config = dict(
    num_hidden_layers=13,
    hidden_size=160,
    num_attention_heads=5,
    num_key_value_heads=5,
    head_dim=32,
    intermediate_size=640,
    vocab_size=8192,
    hidden_act='tanh_gelu',
    norm='layernorm',
    norm_place='pre',
    norm_eps=1e-05,
    positions='learned+rope',
    rope_theta=10000.0,
    rope_fraction=0.25,
    qk_norm=False,
    attn_scale=0.177,
    bias='none',
    tie_word_embeddings=False,
    parallel_block=True,
    init='orth',
    init_std_qkv=0.0475,
    init_std_o=0.0,
    init_std_up=0.0475,
    init_std_down=0.0,
    optimizer='adam_variant',
    learning_rate=0.00223,
    lr_mult_o=1.42,
    beta1=0.9,
    beta2=0.98,
    lr_head=0.0103,
    warmup_steps=291,
    schedule='wsd',
    decay_fraction=0.643,
    decay_shape='square',
    final_lr_fraction=0.0,
    batch_tokens=32768,
    max_seq_len=256,
    doc_mask=False,
    train_tokens=202300000,
    max_steps=6174,
    dataset='wikipedia_en',
)
MLP neurons of a small language model. Each row is named by its layer, matrix (up: input weights) and neuron, and shows model dimensions 0-159. Each number is 128 + 32 x the weight over its row's rms, rounded and kept within 0 to 255. Numbers have three digits each.
After each neuron's rows, "fires after" lists the tokens most often just before its 100 highest values on Wikipedia text that the model never trained on. A number after a token or word is its count.

L4.up590:084123146064135104115088109056095201183135143083120116134145124135115158024211131129129133145110170122178128204148133118186086142151137130118080105091127159134114124140094060091140132115127168154181125100122113141093139081135102087079132083155125128070192090108160155117054153182109116087075122134160150135145082130107150174132076126175140165117170166132115169123134099140135127154122142165087105169141150077161135127123132115176124125111152087140144108116137144187173119119078149
fires after: " (" 35, "\n" 13, "=" 12, " Out" 4

L3.up315:198075110117085158117120133092053145168114105131148075190099105156133167084214084107151153144113115144132166179108122123131123117151069147135124123114100146145161090140063106164152112135112165115129176055105078129137093143164160115099156156142129098080175104094114135090120068138128173077091171146068139073111085117074111091108099188151127142161155174120086189133095114149076169134096153132169129148122145141148193100110151130123172140109134176132104160096104136182122162152111109
fires after: "|" 56

L10.up150:080156163161121131081115113083111124137147156091179131138071040162104135155126095096137171165090126175093117146108136116174117117099083203163112112119157132104162146140125060099126162177112118119125147118118122125037155128134144060096160219154096123184135158168118146101142105158104211162083093091120152081155127180130138155096127146131092162079133129194074167095162150142113125078112154096132063175155156130110100109113159112147103149114141173134145131145136093094100099133143098
fires after: "\n" 56, "," 6, " in" 5, "\n\n" 5, " is" 4, "." 4

L4.up37:109137153132064169053063195120176116134157120085144131146109099137171159129184143079146113129124109112145132104147143073150109083119108170099128140128158127139103141174072148195154132191151154161123147193124123134095150076182115107198191104123099107097136094105144135097081060195148136117125120100131125128154045123122118123108096156190074154121143111153095151140125116118133213135135162131126184172128114189144145114134116118116138139115084178086115055133099135122082156107118097
fires after: " (" 28, "–" 25, "-" 13, " \"" 11, "\n" 4

L6.up397:203151147105132122116118090093123165099107110101192034147152122089111115076175148156198119174141093092173105085161113156137095108111091171087129050123072080128115103079125092111132133169118175162076115123160129142122153118108170130106144129156080112129162128130140120094124130160174165090098098135124157154101140089096121079102167195189136091088131111105100116111071161125122167136131128174161121181145136127117136089175158109139162222155115101101090112113093162109107149096118172
fires after: " |" 96

L4.up486:087099141121113160081114114149086158123094174081119125152104136108118155106198131118125115129115089138147145088184068107127163156171158159161106130118077091149144160116082121115170140110121186142177175126191117121094137133104124063123164096146061055132149130133093107115121111184136131133145054113126127121099120136148106126120113111166165174131166177143150101127173109140102105147162160101112134162154144125138190137142164041115087158139090143141076056087142216047076153147107108
fires after: "-" 34, " \"" 25, " (" 12, "—" 6, " un" 5

L10.up582:209153122134131092112102123151170174104178131104152135065129114161121154071118123097151104093131120180128046117124073180123150140113097177162148138156074116154084144142111152103176080076116156120101122216124113093134170163201135144125109130093193122132155155156114159140134088135133134099158145108133148128110134143100135152081176110085171149184096065104108153143140121173154160084128107139131065087181135153138108068109146136170078114169142111159090084080083175115110136089103097
fires after: " the" 34, " in" 15, " its" 9, " The" 6

L9.up214:094107158063133101112130097146115114097114125109139101092109072152195084122178118118157080097198126112161170131126096077153111105118154133104094167108106171088113191164076172156142164173112155170186096134137146129105119182135151085051111160124109115197146128113187121118153136092085167148138112159157141118076125158162124120147182121135130079133148145118141181217163070170131111114121173083114072125114127101144145096098124152144139133076089175119133096076094148070150124138088100
fires after: "=" 27, "-" 17, "–" 6, " March" 5, " published" 5, " Year" 4

L9.up489:133084186065103136141108132085134158145118151080145099173145114054181146105110142097126128105184095154179092144174166081133115142125096170087118112150124179121151173085125112136176123163109113089121121156205071103121095096142201149146134120180129078088133139173128124100190145105097163148088100126139158124089123155111133166131103216103114111114117131133093182146121128096108136137093121150057114121077153142085155101140144132119201156177133116120125076135083131088100058106143188
fires after: " |" 36, " was" 11, "|" 7, " is" 7, "," 5

L4.up493:142154131084148158121062071186107132195098115128123117053090112132128152104197151074166113106129119179120123127128111133125194135141124136221104096090177135103105128085158126137144090102050107155111042113081123141101110136174128160141148120109145142123145193152119207124130071135116100080131165106106156117128149165136152123119162143129121080119136105086091214125077109132120152097147169144189097086220130127103111133123155113127131165141161119158165126129107117141093106142168107
fires after: " United" 24, "S" 14, " U" 13, " J" 6, " AL" 5, " H" 4

L6.up77:125151148073154159133201117084164170157068119103120127172082136113124154120109087117102093128185178171181145115148098084153124168075127132106142103095172186088115104116162115102160127135082149168086139128091147097106170091152159166072157096108140137132156149078141164073089195101149097095077072081048131088096144130178151162171146157133116144065118089132126184150113122091117100170144126103121151162131094171152133110146136121111157184095133089171138129114156139110077089172145145
fires after: " to" 19, " He" 9, " he" 9, " who" 8, " can" 4, " they" 4

L6.up49:115117163074160071114114183142104142094136115081144079141137092102114114087145113103118103166112109134162120162115096059142153149074106147138159126081109139149160177120114142064121188121127176171214162182156173157165182155077209118115160103116098116099167131109137137073083127148138129118124157106167144133159093126110115123210079161121071089125157165095164152139094130158117132131103145132152069112117111074156157100167127076171126153128095110042118116066147124117150116154121095
fires after: "-" 35, " (" 29, "/" 5, " \"" 4

L8.up513:072127165105101185093113101145139156125107158126144121116099122057080113076098164132127147147133138128143109132085088141151118157127063109163135112113163162172082146174108108165168149108130151141218165105121134156108193127156114144130121108137091095126145134156084134143148097100167060035136079110126144156138118078131189105185073120146134082131112062103098123143143149114193115081128177160164107189175155165055121178130145134122124133124152133070179106061148104124139097112118116
fires after: " to" 25, " he" 7, " not" 6, " she" 5, " they" 4, " don" 4

L10.up194:121115136110135099138128109111091142174158113122151097102139116156065146120096127098115128113131141147153171127159149144158078134155078156145144138095138131174074137058070109100147127100107113174127131173106085121116092076134150057157138111114127064105142156092125138146142148143144093102057111126153149051153042125115152090173180215165112091169083134126094069148183098132146211116180148133113206206086156117142110104098152167144146124153124156133104135085110114160160095126115133
fires after: "-" 44, "\n" 6, " Tra" 5, " co" 5, " No" 4

L4.up303:083151180118132129099086170080120192158132157092178113161146093151112167129143102140061083112104121140151135151123098129163158148136124118182131071166091147124154117128125075100122169123117111146134164152151097148113163141123154080118158125090074128098133155167067125121104122176063139118186081062141133105155066145153161128134132146137037149152157198147134085153103072140148112120145171124095070146114148143132173120193087087176109148131130136103052107089106175168151166157148180
fires after: "=" 29, "\n" 29, "\n\n" 17, " \"" 9, " (" 7

L4.up32:063114105105109113041129121156160126142113086083131110149068150142214145149131103133152125101121125149142083104107097089128088154084072196178122152077076101077141131099150154102137194163098157128185179172105162096150154159119098126102173189127124157176176160128128123127129113101113092118129134113117158132126131184184162130147108147152167140111155119117153171166096101142104149109124133141060114152182111086117108119186119139134140172053139096151119132079171189079104138152172094
fires after: "," 25, "–" 15, "-" 13, " April" 7, " March" 4

L4.up184:100148120059145061087115164112113146101167166059149151140100090144114148127113113102139140128125178069153150136202114120085162113128073138114099120116116154085128135161133124142116136137101115108176113115076174128131099121108167059115164173128146081108117151119104071134149123185094161108105095139076151149123101205153136214095129146129120182106182146162099126126128143180138107090199087109126078181108149148138163084145175040181134102185108112074148098105116103130111131151128151
fires after: "-" 17, "=" 14, " (" 11, "\n\n" 10, " \"" 9

L6.up506:108127151144174107118106140075093185155098115099130099062080097175075107088136154130099090182089125187132129115118101120147121110114067170113129151042131186117124140150121116140155124128094112171123108136160149144177218084174165137110128178084170154129181103092154180094115178147131080108114135130109152082122129176114137163150151172121137132090161162134118116093197081157108124128163079120143120119161159127166100080144148140160123122146128138198100148162120130145057136092046103
fires after: " M" 17, "M" 13, " B" 13, " C" 7

L4.up404:126066145120105149104072133179102146126142144102159112135099107097165133082141119125160098080157172135138163139150138070175125153095144124118146145133085095089170189170127114121136156144106174134131166096134175093153175133105086120119111094114150122143125079065116114076098138095098108106137112114099092070134127152121154199139096160128125165147113201059125232126125123182124172145199144168094105156126120080189163115165106084207128106148096131161152132102162188101156157152127094
fires after: " (" 26, "-" 11, "=" 5, " Winn" 5, "ter" 4, "ff" 4

L4.up209:115148165138117105058086149077114138150134142104113129121085096103158128156137136130124107137119101131184108185136095119098125078119140116117101094091074158147139175148116142130122135136135093135148199134105143150177116128087134047159179122037090079103107091148127155079155145201109128138180110121148160076170088073171167132158139152142119139137169177081129170178158094163120102119173134106093098187079125152152162121105167115170162133136083155106125020088127113144148134116175092
fires after: "-" 31, " (" 30, " \"" 10, "–" 4, "\n" 4, "=" 4

L6.up137:113085110009137159150139132121111132159141084083137093148146141125130191161078136108137115149144091084151064152138153110160091153065124166142161126110128143107151144117108071097148159150149135118156137179159132137106132086141196059133172131103132113125155155098114115093180119127042134109059150139106146118145091079125127201104150166099095088144144188094104125154142140092107128128115164119084114161132147176050128146102150164118104194129055117195147154127117168121126164133150102
fires after: " was" 24, " are" 12, " is" 10, " were" 8

L4.up376:103138127093084113127156134137175143148094186150131117127104141135199132161136156050124140118140124171139141154138159161116112147079137109129133105159119138103083113134112068155145163135078147211179120191138113165063153145152168151102129124082140160131138117145135162145175148106175169118113073091077154122123124160073137159126126146098109127078127115170162156096129135131118191041107094076152104188141145152109215158174152120122086166101121107090076038139072132115133104114085107
fires after: "." 38, " was" 22, " is" 4

L9.up451:122151164158122138101150180161081110167096111036158147101125136125124121080185109084120145155191090142136144159129152147122097120127148122139160096119156131114126180114065148136165140110077132132181205149096141123098140149147137046085121128128191084128141105108114115149113166079078165123102105090127170167107122164127206138130145144106208167129179118235115095117162135091084129106139090113147060159116155121099122121114163107100098116142149120138116092088096048121123153120164117
fires after: "," 33, "." 23, " after" 4

L6.up395:129098167124086201062125138171062139145098173096166114145117182086116134099135142106100149156073139143164104172133085149111098157131135155085128082114128087133097167116102146146169195098072136150110143145168093104123191115177139122080161105114072095099175135141115192162168147099130144122136134108124211101110168123147177146093073134103161171183117173134133135165124130153143081058152145117096078166132130180101132142107141079131084167125125116113144107060125109088092070128118113
fires after: "." 52, " that" 7, "," 6, "ils" 4

L4.up477:097162182101077068139131157159109149173067157116152113078125159097146091088107135114084172139121144179185116133137134125159160120098174144124124120131139074110124109085151093090152093156085141177144060117097148183114145156157089148128164132083141150106076107153153204124105123166093129108117097074104117121143124106113128141067152198107074141123104141132195118123188108110087129129186169102140116112131152161183122104084147142143163138185091107159116049139069146156067106186128130
fires after: " the" 49, "\n" 13, "The" 9, " The" 6

L4.up434:124094168084083152112144100115077160141129106133121125176143164065080133174147154094134135083119154158147162172086147102123119103155106132131098143063155117124057171209093085132162094130132132148119139156100187105114126082109160132088144164087098120067107083085119160165123198120172154101169135123096111114128064089116131098127150129199083134079139103102144122143113146117120099095194140097162148096135128138133117140170142160118208227127160147099125055123138070125112106145136116
fires after: "  " 21, "." 13, " ." 8, "," 7, " 1" 4, " 0" 4

L8.up292:109065159099133155162110101131153126117137163064167104084123172130146162164082118146141103136114152099137140125086077130146121174122119119099105132121174116080224140113063116131167115142107202177134089123084117171087188142125136106020192124074097075140106160155065126077136135076090148101117108136062122174136155158155150167140120144126099166142115153133099168084118147153117097129133099127091131176110119199082129142164129179097141147131146142130126098129128122152042130136129124
fires after: ")" 25, " |" 10, "ps" 9, "%" 8, "  " 5, "um" 4

L4.up138:139059131098136114073099158071097133112134174142155098136122090127116139096140077132119111110171163125139103098222124127141096133084127140158133188118084181133111134153111122174105112136172117138155175091116169114205167162146119131129142136123089101168126078094073127074195135169133151134128146153120118143158079139075141161140113115153178105083125129093065149171142105132080169120132086078132137150171132084147193123202125075182055137064086128176106116111150138155115163148117143
fires after: "-" 100

L6.up492:200101229153042099100128100193113188188124171101125103127144118135173112069205096109170136126090101147155134106111149143147091115120155162116161097084099109109148127143147134102191104084156171166097130144081165147084116129140124112103132112106168098165138072154141109158147053146142148150113144142113104084081132129056092116097137166106089133137133093106147082112153122150148200086155139128145130166138117128145142107142136159185123175168144125137128118088127165144064134077128077
fires after: " the" 48, " in" 10, "_" 10, " |" 7, " of" 6

L6.up454:157122152107184156115118118155108164162093113111142120155118085114126166118110105151073101071177082178151113089109035139148116162125054130118097110105115179166166125046123076161116156110141174161144182100060144109076112126178162090109138125119127151102144097094135136130159105099170060071135120117132202129092102102176147102176159161182091098072127123112128087146141103149119163114128146116146108145201148164156128112131136140088161195119141102149064126118088170151157137127109150
fires after: " to" 38, " He" 7, " f" 5, " he" 4

L3.up406:090108129100070198151143125112089147088112131118120112095146146137164112163192081086093096117150121149136186172222126075187083149118106113076147130115148161143074138124115094117136142146095135150131116113151157146127186142195112144109175163123138087133133178095077145078178151174141162104111116096109200121170073140085145075154152167107163107161099142127109074154123105123104180153173141106137144185156132116098099131070138146158081183107158156154097126070112185148138091111138113
fires after: "-" 46, "\"" 4

L10.up275:066179142083130133141090146129109147134129139125147086135095128133204120075093085152166104048152182044196182163106121098089097120162077161168145122131128130096060169168099148145090107127062103206176129066131148132121172144122108143100127135124110165158143130101158073091148144170124128112132108079145123176146095097141156097169136153166105169073136177127153140141113130157080136138119058131152087129124113105147105130105119135172146124171107101090126141125101163097167180188117106
fires after: "-" 36, "–" 25

L6.up496:124116143117095155107124166119135159177076128136185113143091122011133154090122138125133126090190111198128141119115120134123150121130119137146111095105129154085142103027130105150160147137101156148129127126153103143106084071156173035166125114117171141113096137093120138134172105189181061138094176091077133114133107124143212146111174169096094096084131109128090113181124055125066142138094124106156143118162172123126156137106139121135115156083137144160177099119162175086105126119118167
fires after: " No" 17, " U" 13, " c" 8, "No" 7, "S" 6, " Vol" 6

L4.up173:157116161115069136130162125106083099106116112068209047129095147097082176118134128006136111123104097126154128129135139107164139122124110120153138150060138185139100124160160049127160102138188177112140130146161090209135110103139148115106155168084122123126098116105065127126111142115165137145141088095075117084153130106105128112111183132106178159120064123154165114131167130187120134101167112139167112168179149140113162152102099136114033140100135136107174077118097100137124138104123130
fires after: "%" 19, " 0" 13, "  " 9, "-" 8, " —" 7, ")" 7

L6.up537:163130166113130146086096111108140162123121105122142094082108159126171155086160190111124054135149175167164213144177135124137123088116087094092144053074121132097135120135163127145183098082149179155130090138178126091142158123170173090128138160129115135110087143105100153108077190129128096123112164152153135096114160153148144085132108166117105109125147146118098149112100085154111138126235149077161151097117167102122090044131118142075102199126148071175167132157093085131152131095106130
fires after: " C" 13, "C" 9, "M" 9, " R" 7, " M" 7, " Cr" 6

L6.up242:133089153108122155111122098162116113138113172166169108161103134077092106155164156087129025123144118169159164141105101155106124103155052076080133135126150088102117114144122127155107119139129132179135126147157155146137176215196144159096104118096130139061093109068146111060211152169191116066141168094114123131079130126124110106119098094202145172119119157162136102153071098141099119093198123160126150127169140157088110116145166127082125130131171152162135115152066143118150126138106106
fires after: " F" 28, "f" 8, "F" 8, " Men" 8, "fl" 7, " Sw" 5

L3.up603:115131102108121179130122114156101176117125133144160088187140144128114120093159141103154097117114168125136087106114095062137146128185115142055087056059151085098139163113124091080146148156140182182110137131078162110147126124167181148131130156083104061135176103107113114106071110126169135034060126137078125110154111118079140077152143174126089138105137139150093111134144111098154120110097106168115124155122143129192132102097142149144167173163193151200082163086121176177106160113159135
fires after: "|" 64, " |" 15, "-" 12

L10.up408:122144171129156102068112094127159122103123133166146061116150134110085185142142099097117095165084110193123120156189105174151129063139125085111142169122052152121132131185098087196148152133126163117167137111146121122110113159229172069136148139072163121148138128118092093099097142113157182121099134133102140138195147153073121108140147145121093200151114120159085142107163095169140168063110123133174140153105108160104148110125148109077116171128143146116115157048086071127127142147112075
fires after: "%" 13, " -" 12, "\"" 9, " 0" 8, " Republican" 7, " Independent" 6

L4.up27:176118141145098128088027109182101108120138177109118131127090109175087108104187149130129126103134131144146094096127132093184148116079194123086121093100159082104176089076137142155114139142122155186108161090139077118119141110111140115136204162143114145105162131158143123101120093220157057129146058109093131098069164075121166111133214157138104117122102113133116134115185072123162129133126134148161154119147167105199157129117123126132105093192114166104134116105135165150079120166151113
fires after: " the" 25, " The" 9, "'" 8, "The" 8, "Wh" 4, " s" 4

L4.up316:123131140100122158081109144093141143138123133091135116104136084139058132135106075135114155128138132160141219118085128060164117189075039140060171134134102179142165166120079098184132163163169154119126158163126129160143127072092183101105151106122076105099161186085116076145102134125132089129130093142179136060130110156088132146155107159163123135164159181105152112069205093097131137141106085097115119208148151147110172090167120087146146142120100129140137116120153138165091161147126114
fires after: " (" 22, " \"" 20, ")" 9, " was" 5, "-" 5, " acqu" 4

L3.up352:107101145075151167107106077109093112132042087121134148181095129160183128116121108087162131061150137138135174111102141075178130136088108113096105176137149127138088174117101104163132136133151132166102107152102164130074150172154142087152140121108130189061116123117118152143112143152182101091047120096113150077153094123057156078163126167152087103134033158158116140134101118123147148098122153133095096193143137097102159120143198181152149187072133119140082114125087164143157145152144126
fires after: "|" 77, "-" 22

L8.up297:157115159118117185090087104193121212142109156069138111130115128100146166215152127140109153085126135133148133219051089093092077166126118200154131075113108105105136137129104100150170109121094130122127149135155104130069115106220134095086171171136123084150201102169124111115126118146078117102130164112078129147117075133083155129068114165140162116117122134077090142186105093165071118113105128097126118152111139143114148137107140121130119151147077129127161160160169076125120103094175135
fires after: "," 18, "s" 11, ";" 9, ":" 5, " were" 4, " that" 4

L4.up458:138171189140097135116133118195120171064146158112134140145155112176126093160159093099130153115088106156146099158128084127110155146163169091080116114102115123067106110116061094178172149145141111132124137210130160155175142104119183143072145163109151126080096075093080093057118118142151172118121056101173176113123075139116125119138151126098150120137062129194099112098120156113119190110133112072105121128122135142078173150149125119094129144179114120124162084107116087223092118161104113
fires after: "\n" 19, "|" 13, " re" 12, " al" 8, "(" 7, ")" 5

L6.up599:104151141115118143106078174134117147119113086114200112126117168087096073127157166146184111101115120114153162091101124147094098105086123165117103090163124082114145118098172172121148091154105197141084137161090138121113208049134135081109177133118138115155185130121119121159108117162157138079128182129141121108102094143121142105108199160092154106124058112135133202165130102165104180136151075153180084170164119067152159102153131159114127153140195133178087133129117156134068092070099140
fires after: "," 42, " the" 12, "M" 7, ";" 6, " Cha" 4, " |" 4

L8.up209:081145163056144149091154090135102176132099138096154104155108106079124185162138128120164156084138106153151115131138136082141088130079182145102150179106119145101148088168037105149134151140129143102125123108110136137134125128116181155115109134092110166086101089078077136112085155118066156116100131113109129115119086190098191174148121166114056189114056129164127154171141132117142164046141181120156139122132131141064117156122189122184179166118168081130136091111121116130133141193166158
fires after: " was" 14, "|" 13, " re" 12, "-" 11, " co" 7

L4.up569:101125103084096073109131092159071125158124166080150124156043155143099111111128129118091091146104123095135126151121103077160145107107079069174182099090079124140204119122096109088106156141089113157183156144189120139148181108087118152154133162109102107121115138131171103079173120171128195187144091122142212073118130158096144222107139157182126129120064106175113136144096099138137136068176130115147123158094159140125193116104134139110141151144104103167115087139129147166092135110146123
fires after: "-" 18, " \"" 13, " re" 6, " anti" 5, " (" 5, "\n\n" 5

L4.up574:057078104096127118083115089130127159156109176109111111138098098170155099119130144111134129102108157145139103153151143103166137111119139079178172090100131078133163125120097118118165156131078070214146180177135118109093098115117098068182200134100136138119167206115105107117103131181131129144152115129172190061152088184139131149121158148161085129135118139065081176123074096120156124069158083138138127187102176168127170103104128145164132150081105134118090081136183162118142155105145090
fires after: "-" 29, "\n\n" 10, " (" 7, " \"" 5, " 2" 4, " sub" 4

L8.up254:100114144108112146125134130165151215157077106113172160111109113045124113087151084138133074153096119159161138126083180145128065108123147125146166060130126147136127122097069060115175101168091185128167124130127111139137119111191166175179133145060136116161179117111131129177135103126139170093114090132123102170142127203095111115079073179172116166130057184121158094108136124135161104144108163113127091126094131108131213135129105162085106181106123104129145141180141095091098117136127130
fires after: " |" 71, ";" 10, ":" 5

L4.up308:135124118044100068081070158146136133105145164096136120182071071152128139140141117105129161129119153142152105126154119108157131180081105105121170111149042190089161103108133149084126150091165171126126159085118098129162160100095162150108179122137120095144139114066100147147199079176148170104134068137134158129132110097116144113114152116171168079077197152183089102070114103113144136118144138150108079189102155158138163120149149074161150145120071147079093140074166089112109147133111125
fires after: " \"" 31, "-" 17, "\n" 10, "=" 9, " (" 6, "\n\n" 6

L6.up151:125127112127120126110142114175116145198164117083138095163123110122103100083140148023111094131159165135176124229189165183129104118182127059139115145045110119163134128141071080165141128104106101157080151154101152116122120078103164056110139162140096094155152117132106169098130168202152176151140119086150168113175112079118116152142107193144129113114069161116084124116143142125155105068133179139135093137115114122122149136143167081105121154113112154074119074117102121148126112140166110
fires after: "-" 54, "(" 15, "|" 5, " ride" 4

L6.up614:093141154107058131117143114095073155119148084124099118119141110135136108167153094133153072164173075116131190105170092153183085111177157149131063155105087136108147167144094146149174121096121121130174178108115130114119171177129102104131167140138095108101154134153086154083165130116113079146142135146148110043154155139128144123134095192077154112159079126093115104168145082181104214124129147114167136093167164099110165126152162110114064131098106190205073110092093116150097159142172117
fires after: "-" 76

L3.up263:097071108099136152092148101139120098080105136060143097126136092143070142158106132136142134100126104150174187127145088092181133117135052122099105136099114132130131216138114138177125127149179117174142155146098158114202093099133134143110110145121162174087163169063155113149075155152079129137088157171123117105122117103139086176082040161051094143132178162081140136191144101132113131137133118139090203067107147147168136113114146093137186146129087145095131137159164164166124099122128155
fires after: "ig" 32, " Comp" 7, "-" 6, " Vel" 5, " Pro" 4, "hr" 4

L4.up152:050095176146124152120143104190095164112148120117139143098077061127078154132131110141152164137148144145123128195118116154128102163119134110126186149123109158170118131199068075135160112148078091149133195196080101170122127130106125097137130127069058065050131118163094099129122132129160153083124141132199107061127075073101115110126143137148129121131141121116159103101126138096215147097103101090131080165102153155163143127127149105069147156124132160092079112146167120111159117176117153
fires after: "\n" 28, " (" 18, "\n\n" 9, " opp" 7, " \"" 6, "\n " 5

L9.up469:125134157083126169068116099118074184126115060078131096157121062127153114132138164124127103165120108197151124148168162134112086166185060109137051067115139119129140153109088137162135121138101151109142144192112098157184121088098155181126156122096090071153125139098117117146149068173171168106120039167118133128083138145093153136115155185140196122085113134121149116131147127124146194121109102173135120136141129179101103056123139094155163120196129122153146094134082171098094133127109119
fires after: "|" 52, " |" 48

L9.up129:190106123131111179140145142133102161111114127113129111172098150115149110180147113093174163124086133123122120124096103115142089125075180122108167061092128187146122117183135073082151100139101169109202140147135164170104214135141142105073164170150144077154189111135116158039121189131107084122123095108109156156105157101052125108123120189123126113128114107123110205167145140141190150071150127137102126118150130104101126142161135177106114109139078113127105077117162161165124138102045153
fires after: "," 60, ";" 7

L10.up330:106114099119187124147153147169171112125093100067107144136124090142086166136093143096155120110151159142133154178111118119088130139161146163114169104105107134070092144094102145110175164203084156168125101129137145146116099100175133120139127129192111095119152163129115187175167100066104152128097101079117163070065095149083176124169210142099096099077147154125145132155177086150098118125151104115142079144190143111134125126118225120105078118133136167113085145045127165073108134129136094
fires after: "-" 39, "|" 16, " in" 9, " published" 7, "In" 5, "," 4

L4.up126:092132194098142119052086103106154140151148165105144115172107130174116117103125133108138125059102120117160150108163120103151069102129104121118126106119080108137208246168112111145130152121101176147156158135073111141179104194108134093084089131101112109149139091124125148109124102181141058145113109119132054111154045158090109125187106099125182135109138155118133142165115122156105075150167161106109119153109135119152209063143153099166128157124107164183173120132144162103145120108104112
fires after: "-" 46, " (" 34, " \"" 8

L4.up412:159081113117088139132143107115045114103124111079159043135114117114142163099168117058160086115081130107136146145123160084145155127115087152124139146074085200099078165147167100150111096118189166135158164125161120174163106115143156111061134112114115109103147105062089115129131130138203186124133113111087115093135091095040124092120173124141167159131078110171153094161160137187121159103145117148166124133173146108110181145094139137134074181134107162134090070107114108180110156117124141
fires after: "-" 30, "  " 19, " —" 7, " 0" 5, " –" 5, " Champions" 4

L10.up499:168191124073122129144144184122117102103098177127166125094142120150081140097099138067118139099209148159135109090173135136065088063125081161171137103133047138148131115177114103140153135070093121130117150182035115133113133142176139127122182095070128092130110136069136126160158137155173133098119143077145091088142086178077122186133139152099102090140119125125152136139145156144164131122168088135146081143178155125074134129098175163133197128169071114139076117114144111108112154095096135
fires after: "," 37, " was" 10, " dis" 8

L8.up516:083083142133104127092150124130068205155135115096179124172090120142110136127132164095082104092098142176138131116126150058171130160112127153142153182085181093137129156104071117152163045078121131168090084138139136111136141136122153098108129139179092221096121173146129126112121144168110102106129165102116156096103023177111148147178094189115141149134115139064105126159131156175129169076151088121081156123122146142138103104132156120178131128091112102157114137126049120127141147183086128
fires after: "-" 53, "|" 27

L10.up636:119107094073092098140120158128128099087146122144189062133162146047115186130172103086138097160065131162129122122133144116130111150117134068096121115150123065131143127102090114137122125123103150153092143095179138124141150173174184113104135099110101126149134109118129147130107093076150169161139074105096190203167122105056159112165150096146137113088133085118073166110150138117087125095142106113224135109147140154054128124132143138091168160143135205152122094084141051104105060117141120
fires after: "%" 35, "  " 15, " —" 12, " Nominated" 5, " -" 5

L10.up502:111119127140072156134059139193140118151122100155130126105127058113154119081142104125159120135125131125154114167135120117160135159140100064093092081066173113113135145097102069094128165151112153189142153100127139128101113119162145060101159144097064099140139128119169121130101164129154135139075165140163174162147160175187165153096062159155209143185106074109149151114153130134213113098163097127138071124122175145162126099106136119121128176125161073136158085138136164136052120112057109
fires after: "=" 50, " Cup" 4

L3.up472:097176148145076184088073135117137145120091120168132088181176144102092129176174111101120086140107178120171122164167055136151132088136073139097120069076055087114151162120141194132127119154138171163133147107100121143122087107161107080167120129142127076135117116122149118155116122102185071126172135089137116133134077162164131079142095128100157130088163120139170078147093077128160128193129116132169163203154115147190123121113108187160156181140177149089074129128112119149115091131088117
fires after: " |" 37, " —" 17, " 0" 16, "  " 5, " the" 4

L4.up452:103111160091047128109068111097118149083089102108125082125153115166101117141187169124143105119101212069183158141155091145121080103121112124135085065165111128157139125169129123116117189164138171170086168193128163141127133097124167044104183149133114096064103136157144117107097117129158170119092146089154166049150122091112131098115128122131098176153155113100069102177136090137138132136138142068117118161095142180162191125128150091135183128163152168099090118104119134117136167163142107
fires after: "\n" 25, " (" 24, "–" 9, " +" 8, " −" 7, "°" 4

L4.up554:081093140099142145119145101161116192135124125106147080139134155153092128197088108097110136122063193187176119201162130089198121151141158075121156093155146124150106123166062115134147186147123140154116124129158177146141133162137146100134128127123121079132145141118090174084137158167081098049118143136163165044170084109071103123096117142086139131156081093125083130145108113111163106120189100076117110188109151174190115151129115149069080163111102151097119101138135149154157111086137113
fires after: "-" 28, "\n" 25, " (" 7, " •" 4, " 3rd" 4

L10.up224:076121139147144162064112160100059139143128136114165101126132056133124167090184094087112078092150096199127136120072100117142142124081123171112127133152205167165115093086093121151151187171048127151130132167114107117127062103129146076103128126167125070075145157087140129149116139114088172090088126112147100086110176170086118132171170138135142133113171095143117102116171158178140139105104188051180127163127103140133162124168112111153131135127096211110088152158121115124111119111161138
fires after: "-" 46, "  " 28, "\n" 10, "\n\n" 4

L4.up420:141103130082082136101131125171031118174095152137124153144125111100156066104181140098169136108129082126152142082152126147138104166135092105146091103154088131124131207157109122122149050119171125123151126188143095121173170161119158117180101186138108103080149176154150110098165089113191153168113131180091169134127128138103110083104082160189121090160089172153079081108069137133125187073137123159090126169148134119119174139128186137128122148123102090146076112096089113165088106134100095
fires after: "|" 39, "-" 22, " number" 13

L4.up241:114107158091107131087077134137120105102132122097111104152104090121114141119173164123109088147154136103157174122119092149145117210135081144133117136099114114136130138122087127149116192121137072230124123162079181094136150109145124080158243153132091080121141097176081192087108106143110158116092082160102174089108130094128164141102122148156115177082113152106050107171130092133140118099114107197106113194187138131164163120178185119139149131094118136139109125068156149092154130132116093
fires after: "'" 25, "–" 13, "\n" 11, " \"" 9, "-" 9